config.toml
hidden_size = 640
head_dim = 64
positions = "rope"
attn_scale = 0.125
init = "uniform"
warmup_steps = 0
decay_shape = "linear"
max_seq_len = 2048
MLP neurons of a small language model. Each row is named by its layer, matrix (gate and up: input weights; down: output weights) and neuron, and shows model dimensions 160-351. Each number is 500 + 50 x the weight over its row's rms, rounded and kept within 0 to 999. Numbers have three digits each. A neuron's up and down rows have the sign that makes its largest values positive.
After each neuron's rows, "fires in" lists the words (lower case) most often at its 100 highest values on Wikipedia text that the model never trained on.

L8.gate1201:479449599423445567578444510588501490480452547572448498488529436509569442621501555514475499490556540470548479439462558534426451555486642512515582454545456426473508540486523390550415457481453567504482559432479357458501457544532437537492485405504493533455519487470506497482546553529399537500510490556546526490487538484581450461495515373522451508572561521465492470471445486547524444425455497484531530539528474466500513489508563488523503465558529426495498472523506470437504437397469510561448506428545531508507509443504502494575511522458569475457498514520578536547564463553530444550
L8.up1201:550521470547510530528496517522480495443537482532460477489565544503566479561426533435416459527528579462557485549490482543525531439539438557532498392531553495535452433455518460541442479454509501493510526441521544452507388493498443386489614514434489435509571528377481571561508540453433506459583586520576474522443545476386430526513469590504522483515505559527492446558548462492501441515552548519442528556553567581584536594635449555547493546493538596452525501566502327562565537428521446459458454486516491476512552447449505417488516514499477477579552512482545471500468518441554619525
L8.down1201:415491543458511488476505438496507504411540507525432400566509467511532514562396481587634539535464510510505473501456605481501375491458535513426474440482532452513489456540501550500515446548538503478480600471522434519537527586526461570572616467435515540499563463574496430491579529585481505486420428551457487517541453512484551497482480476442506577489572477524451519561447544494473497464553548486482488453499436543518507565458512456529502541514490566414518407439517517495458452576374492548466477511494524492431643455430448587535531560491565577567442582506503549596537491473484509491
fires in: "and", "not", "the", "as", "noting"

L2.gate1231:496542422580515471571491600485551579451495500529509479570480387510426533516491490382467499540536509526556510532496418546630516433509411569459429459504522596467579532593509431522478482482451527442566519466486423390484577555470599579543564494430468481502421619452542530522454456487540468485546442510527562386519561494555569602509391587583499562467504550487535509522441529536552482476435459555508430493481489411480524481479538466599546532593494464544414476475496470500428479480428465429500484572523598465533582386424566491448472486509492438525506475455530436409430574503483530572
L2.up1231:544580557516480540493537407490506512551555508511450572488527544488497396539448505537426470516473539600513454557547522434471530484476501435512499466473470354492523543495552481441554463344519495531578470543482556556490474440490447521556438512457495568553360550517490582513520493512515487486455446505459483530404485520459459449499496533529510427461526495509496555529543500557466475419486515481466571548419473474560442437482461453367454432438447480501579440458473575521512406468504539471506457420477488509424445611538511524562512507494445565494472457562451437500467534516441521448
L2.down1231:527467501485473599531476471491491506450487480523501476409455523455489583522550542580519474410557550555437536584571446561489485499491448521578560571569539535532485477455493501539543427512410461543507472493545495497419398455524500544449429509443444549499487516456543499433530622443542495596453466539485431473493585498493492509547604570471502457462529487563483487534454514520488484469461502532450462559548557516494505560503483535422423520571554550573602498528457484461521521501406443513460537521536523471483432480550437483410582556616568494455494462481447469493536537414470506548
fires in: "his", "dorstenia", "one", "their", "its", "first"

L8.gate654:569518578513540474436491507506467549536550525434497407593425572499541495457502559455554564535533460442468564515398559529518481473508411483608463491502468478568513457479525466518575464539448486425449561506563522547529470584551579504504573516503592451448499461485535526531489531501470547624476428523510507443379449576468511493559460554436489479481525532413503487562575551514526455479489452552415508476522467602404451540587492576473549492458508564454503465503483494505418494523430465519531470560626546578531501442412547504486422459506527578485461487538628520480446426413599435391
L8.up654:555598499621521524538484521413481556515497510454510445526470491538504511470537451546464537520513509539524476542459503490486477484486469552453432449437485499499372452549483530475529408454484607470488567518527463582449473512508540459504484675446433563471441501483481420522512464432573551563492517541536575450572510509418590441537511570425594503444443429498482535501577567467447489532525460508534420527546503484426520598483484516439506477488530459617474513522503504502528497529443460378499564470524497525585517513480496499557393471524588543485510511484537526430453542518570470468
L8.down654:504468447448519458534482538522533452545490489519363566469527464387534449607445513512529458553570517610458540396376476524460514466432502508475538533568488495542525502505460465452438477521539545454558524447450495550447544484546506560514431473437547517508485530553533398579545579582563562460418446441480513469484559431491500580511453493551585542445576556487498447497487482420495490537463477464606525532442629497512518469490538478441498465570530581487512521492516431540540527535492501480562521482530496419533519550472490526408399521503466482560486527497371489456534523537519590507
fires in: "after", "following", "during", "of", "before", "followed"

L8.gate1683:434592561419516461544540469559496430518481456403513496447483461521470514570510474399544473552435499447534460522394577504490482490435521515598531576482554557477519565545544475571455454403422472560490539555472476486501448477582532468508480547577505565429426467503515556559510480528518568535493526568545432568439502449551602422482535508581519407469468536531492427547513466450590480528437534506498533522477489534558582505530518475539464397578554543516457554467452496488512470408501430563537454563540515512502473516515396471488510565370472541591436421431501532433387520548529419518
L8.up1683:554450442482474494410368491486525520552507543476576478588533521447584453490503460628463516541463492466472469498636519443484500461417571507555528529453457511547462548464585551497430445515509473464458409513504557561462481535492510497569460457471468488536497548517442401411409399443476532489486576434454462474433456534470466501534488510480546547509457507495472364532477582456522516562374450571498463589452521465411464488578604405403477426445460485420525501550452478500510490362528459440464472509461464488579500512443494447416508533575500387406464513493502517506503451530529510532
L8.down1683:527487459462604504530538517423461550516494506429500561594426583557496487541516575608531478526479510446448537529449460471493540446509526479525418444499504509577438442435560494438496420508487491589477648462495544516539391501547424456454501610497496533484460476434508550479388503468489506517426512495499415371602450439463541537619513456511492436471480550532558397609538459465512511442484444466416531569432483525471473454507536483360527398547518520503508480481572518474545475526455582432558557534493576401532508512463457518458430438478433509574473518464434459455499447520596533422
fires in: "after", "to", "first", "before", "later", "be"

L7.gate1464:580454503565387461432513574413428439520509498446544496488475501483474467520519469481617510534534530508545442557533531474477662474471448529449578550523411471456519548468501470588443478603411407503491459501433545413516456529430528409517485549456462497491488508479408573495545402480541477527522544442553583568475540544481499532468541454498536461475439511538441564533483459602510559482511516589524617535543482425569559571534429461393539422551615449519479417553534501617381558541466504481453563471531499462540481503552438548474511439496603474429436471478433523556502433446530548597
L7.up1464:609465531538481558429416537421588487530520527495499480465548539536519529529533530407452601525450511504577460536523540486618589549467402494557467452539516505478545460595449523532493465554520462569462406614492511450454526500469467538501519519540448521498555488450426504555513541503563538582505494486490531525550490503496499462519474477455485559414473488544549523514481487533458485478546486502485554455542497479413535514567452519370519545447498468558432514503505507528456475395433490504476464513471528524562482549378467498491547491513549492469474510465487518473492595468480475529
L7.down1464:422486564501512465579513488501517603488422478583540494526451436401541498567447533513541555419438547443521611508546567485516594455546504420498503510516554546486468476539476480556487522509443432507513542520450493473450633561507461451528469485490517521405552480575522508564511483508491572458499492476454531538557485516441462512537490448498583435551458451478503456563451524465485462421520565498489506609455420564492391514528586551401534624526550534531488515499494491593477538576421508494462387515455527461574526471449462483536547516510558426469420488555520416510520542518535522546
fires in: "a", "an"

L2.gate1697:432561418589490509560495632441471447446523532512503443507537475586492437568467577476554581532544492465508463493415518475485458499539518506562437529505550517419560385520491491498480551531480465533530458522519500417490546390419695513437546534506585481434532459476483452495547474457491525606509477546561505513549470463513433577594529539475532486480518481446568547553527514525540507506539494533546445511517516515556509496510496579558428539472511527430518499459368568502520448518535502453403548483450598523551518518607469562500458545499534489594413471476422509465345472524433499558
L2.up1697:539486493574466429571454564506416552475600475559490411558512509512456451458464542497414528461491469568474418479503492512511530512470504495542474366472546511477481487568494437485497442518433495541610470444562522520487419386461564507519517519506600453403529487447572565462462474481477486569487491497434496537413487549483493524486449534551487502429519491554472565533496629528481574572542548456588559475463503489488535493530534565416477500501588485462512444518573435497505509510604527464445435492491467507491503499547550551428496523391543513553460496463495501494381495492557507469
L2.down1697:468517513409416541526549561578511421483502463526529443461498488442467398595487527512508503497484568484515530435465531435330115536494533538521428516533547517498512447450524509540495524436524510555458469541384487495469555567540500535394474461541494441618584470474564458451498438419496533530520496518502520514515498471621519502585504578496550487463513394515507545483506484585539462512467507470512465495500482472539483495556458404495467536543549516579527540513529438449558493384467519497394441572591530482516526481591492532469522427461423562667579512520525509594399483557623435547
fires in: "s", "his", "its"

L8.gate841:476514527463516437572463516438417498443516471574507457514578490501542514474482450452374547433405410560520462519532415579399366507530457551509515537557527471441486429563462554454507469539365416521522464407461492504595582455467461521446443612514417442520477526441492491438515466593578552489531554555544458566498511518536457522503494507501517560455449538425452509439520505410544521488490622464508498492491505455435436616452568549432496377511568447592484447490510501479543541534484526514448567476505418506468513490546481522541583485493477476431515435550537508482572514457513535419
L8.up841:391403493552561481541572454435457486437535548572461481584423487519481450595438520452452409502498445464492503494540435499478440583476387500551550497470456502502451494406482512494573477536502484433573423457481522404540550396469561556465548442418397454485494445425571433535563508540541514561485481492529507529541511510530574468489449594433549554406500486438523485560508482510449506499636459371530483505540575521567531521503456544495523494422432476551471507580446470505479546472459458471487507497458477536432483554424526464557491547485581528525513531492476560526540488440509510491
L8.down841:522555518405548524527507489536471422497438548512406492507509505498530538574509547520517477561468530549496518428471556518309271525503507489500514578497573508470470522460472493443505539481591423413525478536548549396557545486431460421459551441534598577507516572363502448525450477512501486519484481606490478488509447496515573471476579410547469514471431479496466509473535577490500429620477556570453520538432461525517527528450584467526455535445511510532597620509404518495386488532505457458521491508525485526472553429495497473551496592553391530601416501550529541592440522411472564587
fires in: "the"

L8.gate886:467501486520569488528497498471442534515524438547519575537570476568514483497443548543474507492460455557464516500530506511538445433508513484485605560493600498438429461493499551467423404550491482441552459634550495424509439481522496568447565495475473546572603480526503515507527426452449477513588451533459389531484498469445449471507530433507507573386461566534579481417515562444499524559529547512439450525502572482475494589477524510510558591457408368503536466512473515436491540573462519545466504468464495464480454425448549560491582517503516501583436503538460502497447455427549640505
L8.up886:523546491365558357528469468500492528600448514575508588482449456494436474563574484438447560560584490545413519486571457441494421524464521505429530460467536468448532448545526470596527485519546408475509587644537448407630613570490508531544504466431526505524549571522570499453539392530510478459516477532537457517490416516522501498536505460509523435517495508540463437447465511454545540571510434476504521539586546564494492558529482585546476475427452487495485560588450530404515494535434497467503474509450586463443447522418531511559538530553497541506521513445489550494517451558531443515
L8.down886:443524595541559573516492516570539509543477481606598470557438489550496485534504551502498504508481593515449523480436498585521404570440428484522432481485491468448546529543569544428502524520465430444434524562568595582515487565558543543441629369510539448464602445392470370554486360535496445553550487463419566453549488469509471458521542439481547480393481519396507463480465544461423539497498482496445486570466419438465404461517533541395545528469543481527518520474460510517392505531503475467586585499558524521508473566468497595503518480577550460560475514542485387551589477507497453501
fires in: "of", "for", "in", "to", "the", "from"

L7.gate628:529475434512556511490352501424438377458529501513518516507504480483501530473467536530518494531541442423501459543575471527456376466472517483454494469470490534490468550520548409549602581474448467506515483582447590445517572499485556528455535373523561493504508575511597448524454456434418513494505479449468529508552454573542482461494539504347521400454638475443508496532477455525482545489510446514528496482499464521512494498450488441491581508599557502462541531455472434449508465440344541621570560462493456512490462493488564460434510525522439567558507507453481553516511521444514497488
L7.up628:513513473505503468509509472402550448465553530520565561531584425539517497568474483542591452522490424511437484540435506594436437483505391472555432457461671505472459469394434479474473472401591480437530385526509478441527546540547540446571446516425487451543527478477491473548514498452468456498491557462554507485537540484505508533461480482517538590502493520503558447399450488521508509460471508559607508478502494489436433606504547569463551482447504526451551400482463579482525533454495618366533466524443550504524455527499513467457451487578403540563546495433511565534472472437370487501
L7.down628:498565508483500576493526451528453477480470469563374494499493491520511533499511582477448460486470494479542544476383569454471330470584515366476467395491578469492465543486502514521495512367510417415493464418504490401523570511408538554468477526451506434517529558508405463392491369541537513433530473531515528526473459452466476484441491430532475595537443533478510458506552505507488464476481546458521472551503525490479502535479461520467464459544473456488534487497511525454518476569550516416582495477532458545527715593437433564511414519642428478509529520524540492475432625511500408510
fires in: "of", "as", "the", "for"

L8.gate1604:522540471433443448514502439451418576587539521588541488459412576445433493584393540526548505511439510492608416560606468538476464500530510524538540544483458484463495426495483467529469479542512502479533509458525493497445426391499526438469464499523494499594496519511589557583523524441494455528480362554581469553510525502539475507507399512573585464424502507520531535560554481548533549472475570451500543500412524507501489528574520532546488450490494483445480446540444542501624548477439533541444505511628483526461470418451435520580530511502456507526547497579511512501463466440584434461
L8.up1604:416537496546468597497497505426382585588514541553590466499492469491497531574447533522522496524532511448467366450530436546468519412505436497530601520539496512529393533477465545524466502689562527553420553490562520572520461516442595485535533393475388486620515412472501504502457423446503455533571538540588472562557539528538530518502557508508477546519506545472538448478519536442518492535452553385464532494511487451492605483456450484524494493476574597445444435459468432576466484422489457427489477477530504585462523591524540448416442506517444502550570540524441469500490570528469526510
L8.down1604:454576586522602508482527499640580526534449436559461529510498463580423519461512536544511465437524462543411452508452436453486447420415474517533470490433450511541567439415469540471572523536443490457560471432538497549503513560500461442545555573491487446493505477499468477469551512432478466464476360499492606496516482397490491531510493465442489520534544397402509481523466546547507440387442628512530468536573511543585480552428539379572598561485527451479510501493494549572515458547415447474514518499565459502474551479500480549533455447492485553514491515532585587563501484517551493530
fires in: "and", "of", "its", "s", "the", "his"